{"num_hidden_layers": 10, "num_attention_heads": 7, "rope_theta": 10000.0, "optimizer": "muon_variant", "learning_rate": 0.00735, "decay_fraction": 1.0, "doc_mask": true}
MLP neurons of a small language model. Each row is named by its layer, matrix (gate and up: input weights; down: output weights) and neuron, and shows model dimensions 0-127. Each number is 128 + 24 x the weight over its row's rms, rounded and kept within 0 to 255. A neuron's up and down rows have the sign that makes its largest values positive.
A block is one neuron, or neurons of one layer that tend to fire together. Before each block is what it responds to, as a language model described it from the Wikipedia text at the highest values.

Institution name heads
L2.gate125 [105 129 102 143 111 138 179  96 142 125 170 122  73 109 133 163 134 116 126 129 117 135 135  83 117 134  86 174  96 132 153 108 156 171 110 129 172 148 131 125 154  91 128 123 130 108 110 100 159 151 145 137 105 133 116 120 104 137 102 105 118  92 145 123  96 115  73  91 143 180 103 148 112 167  90 124 140 125 139 144  91 129 127 127  97 123 148 143 124 125 148 127 110 119 109 128  90 160 104 125 119 184 156  98 101 150  90 138 124 144 149 121 104 141 109  83  94 154 128  80 107 138 128 119  97 140 132 121]
L2.up125 [110 145 120 134 117 162 164 135 130 199 115  98 117 172 135 146 202 143 134 145 144 137 150 122 118 130 157 136 105 134 118 111 116 110  97 132 110 103 113 111 153  96 135 123 119 139 109 106  81 116 144 124  96 119 131 117 132 159 135 162 122  73 111 103  94 106  83  94 143 136 125 126 174 113  99 139 162 130 133 155 125 134 107 157 121 164 129 196  91 100 107 155 123 110 137 121 162 106 129 118 148 118 122 108 134 181 143 155 157 116 146 116  99 107 123 119 136 123 137  97 101 169 104 152 161  95 134 118]
L2.down125 [136 131 148 145 110 150 150 149 128 136 144  80 134 136  85 117 146 131 104  80 126 189 139 103 180 104 163 205 139 119 138  96 138 150 116 134 141 117 107 113 149 109 134 135 133 134 121 130 135 168  89  83 146 122 121  92 106 118 141 132 106 118 114 149 138 115 124  88 111 135  95  79 132 142 121 127 145 147 107 134 122 103 152 122  96 149  95 138 100 162 168 115  98  86  61  92 133 109 131 148 129 121 128 108 127 144  98 105 130 138 145 149 188 151 130 114 109 113 107 147  73 137 146 131 160  69 167 177]
L2.gate330 [101 117 140 131 190 137 127  93 157 113 164 153 121 134 107 108 117 112 143 138 136 113 165 169 114 130 115 138  67 150 170 136 123 149 131 177 176 158 109 124 157 118 155 106 174 144 146 139 141 164 149 143 130 139  97 106 112 134 117 170 181  83 127 111 115 114  99 109 143 215 142 135 106 143 110 144 107 143 143 131 150 178 152 144 134 136 142 139 130 130 163  93  80 139 124  75 103 137  89 113 125 120 160 108 119 144 129 131 101 160 128 130 120  98 130  76  92 134 117  63  91 117 163 168 143 118 106 135]
L2.up330 [139 124  79 128 123 133 168 104  95 156 176  61  77 125 134 156 126 142 118 101 122 132 127 105 126 131 148 134  75 125 132  91  98 157 110 130  91 148 130 112 141 128  97 132  68 113 160 105 123 146 117 117 149 128 121 107  90 178 112 127 141 135 176  92 116 149 118 120 200 128 167 117 102 164 109 131 187 109 125 154 132 121 141 116 136 112 121  94  88 165 115 134 139 117 128 145 111 128 143 165 140 124 185 186 115 180  94 148 127  62 172 117 104 152 168 179 152 142 167 129 125 131 156 142 126 111 130 137]
L2.down330 [116 155 116 119 154 173 153 126 137 170 169  93 101 161 143 154 112  71 130 110 151 149 103 107 127 119 152 157  85 122 152  91  97 121 102 148 133 128 122 167 131 142 139 133 133 116 134 138 123 138  85 132 164 114 145 119  99 138  89 152 143 115 123 134 123 121 119  99 164 175 117 104 114 148 144 132 137 167 121 116 147 130 121 140 112 146  88  84  79 107 108 128  98  99 107 109 107 148 163 137 103 112 117 142 118 152 132 135 132 128 114  94  86 125 144 126 111 150 123 114 130 112 148 127 127  90 134 144]
L2.gate368 [ 90 141 130 143 131 118 112 117 103 123 126 138 124 115 142 164 101 112 121 153 116 129 100 161 146  96 109 108 107 103 105  88 142 112 100 169 135 160 117 159 108 125 114 133 107 109 151 150 108 130 180 129 146 136 168 188 144 114 121 139 112 120 126 107 131 135 139 108 110 129 136 113  84 136 126 111 145 102 130 135 132 143 121 150 130  89 130 133  52 105 144 127 126 143  82  71 162 121 114 125 110 107 133 148 127 141 160 114  71 156 121 124 103 126 153 119 128 177 134 134 102 172  74 131  64 152 116 151]
L2.up368 [157 104 152 140 111 112 148 136 125 133 114  97 140 118 106  96 140 122 172 129 112 126 140 109 115 109 173 174 135  61 123 105 149 136 139 103 127  95 127 104 144 170 136 113 172 106 165 125 131 182  85 124 149 114 124 126 100 127 137 175 108  54 114 112 159 175 116 128 165 122 133 108 144 153 161 131 107 129  94 117 156 157 130 142 102 134 117 133 173 139 146 138 111 148 125 163 100 116 142 178  94 115 121 141 116 148 122 143 118 133 123 123  70 114 111 171 138 135 113 175 125 161  97 146 147 142 142 113]
L2.down368 [127 104 165 135 131 153 119 147 127 151 181 122 144 123  94  95 123 134 169  98 104 110  89 130 126 113 154 137 133  95 103  99 159 138 103 130 137 102 130 117 126 159 160 120 140 111 109 134  94 141 117 140 146 122 143 121 134 150 131 118 149 104 140 118 138  98 114 174 129 135 163 117 118 129 151 136 102 139 147 122  96 120 132 142 127 154  86 125 201  96 131 144 149 141  86 102 121 129  78 169 142 114 109  84 150 144 148 126 173  96  75 139  96 104 112 133  95 170 112 146 116 108 178 120 117 113 139 138]
L2.gate375 [ 84  98 146 141 146 126 147 118 149  92 169 113  94  97 114 150 116 133 137 130 131 130 157  92 116  88 115 178 105  80 122 127 162 165 158  88 141 158 140  87 146 140 137 112  51 101 125 115 132 154 130 147 148 110 142  99 146 112 156 137 167 156 197  99 177 127 100  87 136 165 124 129 128 140 120 143 129 131 132 106 138  90 158 131 135 107 170 136 120 143  93 104  88 112 101 169  65 119 141 112 153 131 129 106 121 116 128 143 125 171 145 134 127 137 134 128 114 137 130 117 106 158  91 132 142  85 148 138]
L2.up375 [100  85  73 128 142 143 116 102 169 108 156 118 124 146  89 176 131 106 126 134 136 135 141  78 103 126 153 160 120 129 116  95 145 132 153 147 131 167 175 108 146 124 115 124 146  98 127  59 159 137  86 119 117 112 159 163 163  94 126 146 143 122 138 145 139 103 111 149 149 148 114 135 111 137 101 102 134 134  93 133 164  99 110 154 149 140 131 166 168 118 157 152 106 124 128 113 177 164 151 125 157 105 109 109 117 109 105 120 143 133 125 191 135  82 136 149  64 155 149 117 129 117 115 182 127 125 127 127]
L2.down375 [119 146 122 133 121 108 126 119  96 132 176 101 111 135 103 162 142 149 113 125 156 157 159  99 111 130 131 165 101 144 194 107  83 158 132 128  85 145 103 186 155 152 144 123 120 125 144 121 163 129  93  99 110 106 155 118 155 118 138 131 125 141 129 140  92 101  96 151 132 171 149 149 126 145 115 107 151 138 114 111 114 110  98 114 161 137 160 145 142 132 126  88  90 118  85 134 114 145 108 102 123 158 142 138 128 146 135 168 107 130 102 177 136 133 130 142  96 106 134  98  82 103 136 145 135 112 130 148]

Mid-word fragments in names
L5.gate236 [126 113 146 141 152 144 125 159 128 129  93 105 131  95 128 155 152 117  96 122 148 126 125  96 123 123 109 130 124  90  96 110 108 146 130 117 137 122 147 114 149 111 174 162 130 190 140 177 140 120 126 108 141 140 150 166 133 126 126 128 141 183 103 141 101 114 151 156 104 119 122 138 104 169 106  83 164 115 112 103 129 118 126  95  85 105 142 128 124  77 138 132 127  91 124 138 170 138 126  84 121 129 147  98 122 154 160 119 153 109 124 110  90 151 123 180 189 170 168 152  90 128 114 105  85  89 139 177]
L5.up236 [141 139  92 107 102 158 166 172 158 161 164 124 175 168 120 149 148  93 136 138 158 124 110 101 137 142 105 148 103 121 136 130 171 136 120 117 141 129 158 125 135 124  98 115 149  99 104 125  85 121 131 119 160 151 110 103 124 144 146 114 125 146 112 142 105 106 120 156  91 178  98 106 122  58  80  91 140 150 121 158 134 161 162 109 139 137 131 152 140  98 139  97  95  97 141 143 140 170 164 128 134 141 140 132 137 156 131 101 139 152 116 126 108 142 117 119 138  83 171 150 106 138 131 130 154 114 156 145]
L5.down236 [120 143 139 114 116 121 161 127  98 130 123 100 142 106 115  98 128 155  77 170 109 155 127 121 165 123 118 167 142 189 132 124 127 149 110 132 122  98 124 138 126 180 125 112 101 145 126 119 127  96  86  91 131 131 150 118 177 153 106 141 100 123 173 108  91 138 134 116 132 184 146 126 143 154 169 145 116 138 124 140 110  99 104 123 120 129 107 155 102 110 131 174 129 133 129  73  93 143 122 146 139 137 148 124 112 140 102 170 119 169 105 146 115 138 109 154 138 101 107 137 164 104 114 168 103 149 139  98]
L5.gate519 [151 128 129 116 108 102 165 111 124 115 127 115 172 129 186 157 144 116 139 115 152 128 148 122 117 127 147 120 147 130 146 143 140 132 127 138 141 155 130 147 172 126 108 111 131 123 128 102 116 163 168 154 135 135 116  88 120 157 121 153 127 139 138 101 170 141 122 173 145  74 107 123 150 139 133 152 131 117  94 127 144 150 121 147 145 130 116 124  97 116 140  95 171 140 118 162 132 151 126 104 143 152 133 111 137 155 144 150 131 146 121 150 127  97 119 139 102 163 139  96  88 165 146 111 150 147 124 103]
L5.up519 [141  98 164 141 117 148 169 137 124 160 113 158  93 124 118 111 147 148 132 137 134 123 142 182 159 155 101 120 100 144 128 166 131 130 115 122 124 163 128 118 129 139 103 113 190 149 123 120 166  88 127 145  63 137 119  93 150  81 127  80  91  90 124 123 127 135 130 139 124 121 144 115 123 116 145 127 136 162 137 126 114 118 130 130 157 148 121 163 161 116  73 108  84 146 154 133  96  74 208 141 142 150  97 153 133 125 151 105 103 114 141 108 127 138 159 126 125 151 160 155 110 137 129 170 114 164 104 126]
L5.down519 [112 127 181 154 116 156 165 141 127 128  96 146  90 141 126 108 151 152 156 135 128 125  93 122 155 144 100 138 126 136  99 114 138 134 114 150 141 134 115 122 131 148 108 138  99 127 137 180 148 152 120 135 102 132 104 128 162 140 140 113 155  89 158 141 143  76 123 125 116 140 117 156 118 143 142 109 120 143 118 127 140 114 155  71 143 175 152 109 158 149 114 105  95 140 131  95 103 142 183 139 120 147 121 153 151 122 116 133  96  96 123 131 126 167  82 197 126 114 143 126 148 105 138 128  80 168 110 115]
L5.gate645 [101 120 154 100 148 100 136 159 132  88 116 164 146 113 127 115 135 154 110  88 133 127 133 121 123 102 111 121 118  97 134 175 113 116  95 119 157 144  88 115 164  67 146 129  99 124 155  99 174  93  98 125 110 143 133 112 138 140 139 107 116 138 165 151  74 114 141 148 128 170 162 128 154 104 115 138 133 117 136 137 106 128 109  92 125 125 113 130 156  95  97  93 122  87 130 130 133 117 111 106 100  91 163  85 109 147 114 181 136 135 116 153 138 121 107 123 147 137 117 130  91 122 138 148 113 144 132 167]
L5.up645 [161  68 141 125 129  98 137 115 154 156 125 135 159 117 137 121 125 142 164 103  89 130 106 136 121 171 112 171  99  83 124 192 113 125 117 124  92 110 153 146 134 156 146 126  95 142 132 159 131 136  90 186  95 118 123 104 168 125 144 148 129 142 116  98 101 141 130 105  80 188 142 111 143 113 132 160 132  73  91 171 167  84 105  94 133 136 121 139 116 128 105  87 129 110 152 161  71 117 116 101  93 135 136 152 132 144 112 149 155 132 122 161  97 160 119 116 128 133 138 108 135  90 128 151 148 106 128 135]
L5.down645 [106 122 163 117 148 114 123 143 132 114 132 126 123 137 132  96 116 101 107 133 165 156 109 108 121 119 129 149 135 167 124  86 111 183 140 163  97  92  67 170 135 124 144  66 162 136 127 104 108 120  93 124  80 148 144 119 150 153 162 158 163 114 145  62 120 104 115 107 150 123 113 101 169 173 158 135  88 135 149 153 105  98 112 217 156 130 120 136  90 157 120  96 137 168 141 163 157 129 152 120  92 112 112 116  99  88 144  96 122 154 173  88 127 133 106 155 124 135 136 113  93 106 112 115 116  98  92 116]
L5.gate810 [108 111 159 124 135 140 131 142 164 153 154  88 149 120 152 146  96 124 166 149 168 125 155 120 149 156  92 178 124 129 128  94 129 129  96 141 143 115 111  93 124  97 162 132  89 132 105 132  91 109 111 119 145 135 130 127 142 128 142 144 121 178 104 128  62  86  89 123  51 121 101 119 164 105 124 115 160 137 120 143 135 116 159  97 165 129 106 149 157 139  99 101 103  93 173 138  95 124 119 135 130 109 109 108 124 171 155 162 129 131 103 107 119 115 119 128 146 131 155 133 105 111  96 108 143 145 154 123]
L5.up810 [141 135 175 110 175 110 144 106 156 102 120 127 106 100 149 102 167 138 125 145 138 172 139 147 151 152  99  87 112 132 148 151 135 138 149 113 155 117 134 104 119 136 122 118 109 126 138 124 109 114 101 163 122 111 161 114 165 121 149 143 168 145 111 144 167 139 136 148 119 139 130 130  94 164 131 139 119 137 165 118 113 130  80 134 132  98 141 129 155  95 119 132 117 123 115 149 123 120 118  90  74 146 132 119 156 120 122 120 146  76 144 165 106 167  88  92 174 137 108 156 145 143 174 139 152 124  82 150]
L5.down810 [148 116 161 129 120 130 117 138 112 134 149  73  62 144 113 135 146 149 110 132 125 109 127 116 154 120 109 176  78 111 142 130  95 145 124 103 107 172 159 112 153 154 118 108 184 140 108 184 107 107 127 156 127 121 153 141 142 130 163  96 104 138 119 107 126  89 142  91 128  90 135 127 101 165 110 104 189 171 128 121 185 153 124 140 114 116 115 129 127 145  81 123 174 127 102 149 132 128 135 129 130 173 118 107 150  98  90 102 134 165 114  82 141 142 128 140 138 111 128 183 115 145 135 142  89 133  94 111]

Preposition before institution name
L6.gate640 [122 156  94 149 152 162 120 118 135 125  77 164 160 136  94 129  94 166 166 129 132 176 116 115 121 126 121 111 143 108 145 110 121 121 154 149 126 114 126  92 119 110 152 107 135  92 105 119 159 152 107 130 167 144 105 136 191 117 143 174  93 144  75 132 121 128 186  96 167 106 118 130 162 146 129 160 123 133 107 153 149 147 126 107 133 145 169 139  99 112 139 122 176 170 120 122 140  60 131 133  93 108 103  98  85 184 140 110 142 120 151 154 156 149 113 120 119 147 129 132 102 142 176 154 121 133 119 126]
L6.up640 [127 115 109 169 129 157 124 129  76 136 128 146 100 138 144 129 137  98 119 137  88 112 116  85 148 138  60 113 173 114 125 115 112 124 130 129 153 133 118 146 113  74 141 143 120 109  98 152 146 110 136 139  76  67 124 129 155 115 129 137 148  90 155 121 138 144 124 141 139 139 127  73 144 156  98 122 172 181  86 167 169 196 113  99 154  86 136 134 128 167 153 144 149 123  95 151 152 106 174 137  90 129  97 103 102 146 120 109 100 167 145 181 115 148  87 105 112 120 122  91 101 131 145 207 156 142 112 120]
L6.down640 [116 141 106 150 137 135 156 129 166 156 177 178 153 135 141 138 117 196 158 147  91 109 114 136 119 176 121 140 159  75  98  87 142 132 149 108 110 152 168 112 138 122 105 160 119 116 140 137  78 173 129 156 100 139 118 107 112  66 116 176 108 138 115  91 140 138 115 139 153 145 113 165 149 120 123 110 113 129 139 144 158 132 131 111  99 161 135 107  90  98 132 159 146 139 148 108  72 169 133  91 102 129 164 105 145 134 114 113 112 119 113  91 133  93 163 147 124  90  83 127 101 153 111 113 125 133  80 149]

Before institution/place names
L5.gate172 [115  98 138 154  98 148 110 124 155 147 125 108 113  99 131 128 161 150 130 138  98  95 119 126 163 140 115 103 150 101 117 107 132 174 134 144 166 101 137 153 109 155 105  83 137 132 134  85 141 108 124 123 166 128 178 134 139 141 146 160  99 153 151  99 107 155 183 137 163 130 115 119 129 106 132 156 119 148 109 100 157 112 138 110 118 102 109 167 149 128 153 109 106 140 141 136 129 148 140 135 128  82 109 137 123 103 133 147 141 134 132 109 184 118 149  95  90 114  98 124 142 154 133 113 139 137 114 108]
L5.up172 [132 108  87 112 148 132 144 120 127  98 105 145  97 169 133 117 135  92 167 107 124 162 152 157 128 108 140 104  96 116 107 144  99 135 139 142  89 112 140 142 129 189 129 123 147 149 132 160 104 163  55 166 137 112 105  63 116 111 130 151 128 104 144 133 144 129 106 181  96 137 151 106 114 143 170 127 116 147 144 123 148 133 143 158 130 105 121 127 109  95 158 125 164 104 107 132 145 135  96 139 145 136 104 112  82 119 170 140 109 148 145 118 137  82 121 119 128 150 125 123 197 156 127 151 122 118 123 141]
L5.down172 [151 153 165 111 139  88 132 129 114 135 125 130  95  94 184 102  90 159 114 101 135 129 133 140 144  81 110 124 118 104 132 143  95 163 143 125 154 172 147 117  99 119 110 122 180 170 133 119 136 109  97 169 126 138 129 159 140  93 143 146 118 173  94 145 145 149 137 139  93 159 178 136 179 180  86 130 126 122  84 147 101 148 159 186 132 144 161  86 105  78 143 125 104  81 149 133 118 130 139 132 163 161 115 137 141 150  90 154 117 141 126 136 159 117 111 123 174 151 147 131 137 102 132  64 143 149 139 125]
L5.gate246 [115 150 115 139 109  98 136 131 157 115 142 124 102 114 150 123 160 159  78 115 154 134 157 150 113 116 124 115 154 123 153 105 163 105 107 178 124 131 174 161 156 145 187 139 121 115 160 117 149 155  78 163 167 126  93 123  96 136 132 128 142 111  93  87 116 121 145  82  97 117  77 137 146 109 150 130 146 137  90 150 191 123 101 169 135 123 138 119 179 138 151 152 135  84  79 146 118 162 154 144 103 125 150  94 131  70 151 140 121 107  73 135 173  93 150 152 114 134 103  77 112  95 177 149 171  91  97 138]
L5.up246 [155 120  91 124 108 115 150 124 156 183 137 162  92 150 155 103 129 140 143 152 107 137 119 110 138 109 152 107  99 103 124 102 116 109  73 106 144 130 109  63  94 160 154 120 116  72 184 161 135 123 184 171 127 144 126 116 152 118 148  99 124 134 111 144 109 159  96  93 143 104 140 132 101 139  97 148 165 138 161 175 128 124 106 118 135  98 103 178 123 109 113  98 114 116 121 156 138 109 142 119 154 164 122 115  99 102 129  84 196 108  95 115 110 115 155 123 109 135 116 149 146 105 144 153 102 138  76 151]
L5.down246 [143 132  93 102 146 140 134 124  91 164 172 122  94 132 162 159 143 165 127 136 122 150 129 102 121 140 141 169 171 156  88 100 185 106 151 174 118 119 148  74 127 131 131 159 140  80 114 182 122 124 116 154 121 108  95 132  90 117 109 139 137 152 160 121 103 152  86 121 166 145 137 111 110 149  61  95 144 137 118 144 128 129 160 128 148 145 131 121 121 173 142 135 152  74 128 115 142 104 150 136 100 148 122 133 107 101 107 100 125 123 151 129 145 155 147 116 106 155 148 152 123 108 133 144 120 146  98 122]
L5.gate267 [111 104 118 131 156  99 132  88  99 111 151 125  64  95 120 105  89 184  97 112 101 139 125 136 154 158 157 120 165 133 114  83 132  82 121 121 150 132 123 105 165  90 140 162 110  96 154 142  82 152 170 154 146 158 124 135 105 142 150 131 138 106 129 107 108 131 117 134 123  77 144 107  95 123 120 153 134 104 115 164 169 122 139 152 130 182 152 164 162 108 124 122 108  99 158 121 138 129 180 106 113 123 144 109 120  82  92 137 154  83 119 118 101  98 122 139 143 111 156 156 160  67 105 183 156 126 121 169]
L5.up267 [108 134 106 118  92 138 161 101 153 163 131 147 158  76 115 120 103 167 124 107 137 123 158 140 143  92 101 127 110  80 120 139  91 117 119  96 139 132  98 131 130 155 156 139 159  89 158 135 124 144  71 148 161 132 105 112 119 148 126 125 122 136 100 128 120 111 141 148 155 128 149 106 126 133 124 116 151 127 142 152 193  84 145 180 149  93 133 131 167 131  98 119 136 114 112 116 141  76 110 115 101 118 145 167 136 102 159 125 171  75 141 122 100 152 144 135 156 135  87 134  94 105 156 139 138 121 130 136]
L5.down267 [124 161 117 163 150 144  89 142 194 120 128 114 119  93  98 122  56 135 139 119 105 132 148 147 169 147 147  88 151 144 157 115 100 130 149 107 159 100 129 105 129 144 128 106 155  98 129 123 144 116 126 126 153 148 134 130 126 138 147 121 185 156 103  89 137  94 173 133 164  92 127  92  90 130 116  79  80 131  89 129 153 127 141 137 171 120 132 155  99 160 140 113 122 141 103 109 152 132 135 134  99 145 159 128 108 105 103  93 184 121 184 142 126 108 112 105 135 132 115 123 133 143 101 126 147 179 140 150]
L5.gate661 [129 115 152 116 144  92 139 132 144 121  86 165 123 136 150  99 154 182 113 143 186 108 118 133 166 114 159 164 124 103 162 101 104 100 133 160 114 130 144 112 134  82 123 168 121 112 138 134 150 158 127 145 121 158 109  88 195 164 116 100 147 108  87 133 139 101 133 127 177 118 125 132 138 131  97 173  77 123 113 173 148 117 136 127 108  95 121  94 125 142 118 131 106 132 141 105 129  97 118 171  93 166 166  81 148 135 132 119 103 152  71 171 129 113 131 112 131 150 133 129 147 135 139 127 134 119 105 137]
L5.up661 [ 86 122 125 138 103 155 157 114  79 122  86 146  47  80 178 113 115 117 104 153 144 118 103 132 124 115 121 128 107 112 138  73 167  96 121 116 122 127 119 134 112 153 182 178 138 116 140 142 131 136 142 105 117 113 133  66 110 102 138 117 115 107 101 126  98 138 152 139 123 146 133 118 127 128 103 166 145  99 125 157 170 130 138 131 160 112 112 140 163 147 134 142 132 142 147 143 158 162 119 107 124 107 167 111 131 114 120 145 152 108 167  89 121 143 162 161  66 142 126 104 106 143 132 123  96 121 114 176]
L5.down661 [120 149 130 120 140 124 146 112 113 126 119 147 114  89 121 143 116 138 112  85 114 116 136 130  98 111 150 130 119 111  89  94 164 115 104 160  71 147  94 156 106 117  87 138  85 131 143 142 128 113 119 121 124 129  98  92 117 103  98 132  97 118  85 115 102 106 175 134 167 119 176  86 121 102 111 121 120 103 148 131 160 113 144 142 138 119 114 125 138 113 137 111 138 134 170 178 125 120 102 120 151 120 102 141 121 129 120 168 112 121 168 116 130 116 142 103  88 166 180 115  99 110 107 181 113 127 105 161]

Mid-word name fragments
L6.gate144 [ 83 141 158  89 131 130 151 151 177 150 133 112 147 166 157 123 143 152 141 156 108 169 123 124 139 118 101 150 156 158 160 131 109 102 130  80  82 167 127 116 118  82  90 129 129 141 114 159 142 121 154 134 156 129 122 122 151  83 134 132 114 147  99  99 121 112 128 129 122 169  95 117 159 155 101  87 121 129 154 130 142 121 132 107 133 140 125 151 142 106 137 104 124 138 129 146 168 119 111 134 174 131 168 112 122 107 112 146 115 126 118 127 149 115 161 160 137 139 167 123 144 123 131 110 158 120 127 120]
L6.up144 [126 101 144 157 113  84 162 101 160 137 107 138 118 124 151 114  99  91 127 137 170  85 141 148 120 167 118  79 140  92 133 105  74 104 149 101 113 142 126 134 122 103 128 108  90 187  98 114 121 149 103 156 120 106 116 100 138  97 155 157 115 161 136  95  94  85 126 130 133 169 101 162 110 116  87 102 171  97 144 120 162 137 102 132 130 123 134 107 118 151 122  99 150 149 155  92 124 121 134 142 146 108 133 142 112 130 134 121 114 121 130 125  60 115 192 176 146 142 107  93 104 103 126 132  99 135 146 131]
L6.down144 [110  92 179  98 121 110 132 142  82 122 148 121 113 172 160 121 123  81 146 135 145 138 126 169 144  86  87 145 150 140 164 130 149 133 105 100 135  91 138 133 145 148 155 120 149 138 149 155  75 129 140 112 126 126 141 129 145 126 143 119 108 159 104 132 127 143 153  73 124  94 156 112 117  78 137 144 130 121 143 106 112 124 135 157 124 118  89 115 132 165 116 134 160 129 116 103 170  84 124 118 161 111  65  93 138  90 130 125 103 143 146 102 106 137 120 101 150 133 122 189 134 133 112 150 110 133 127  94]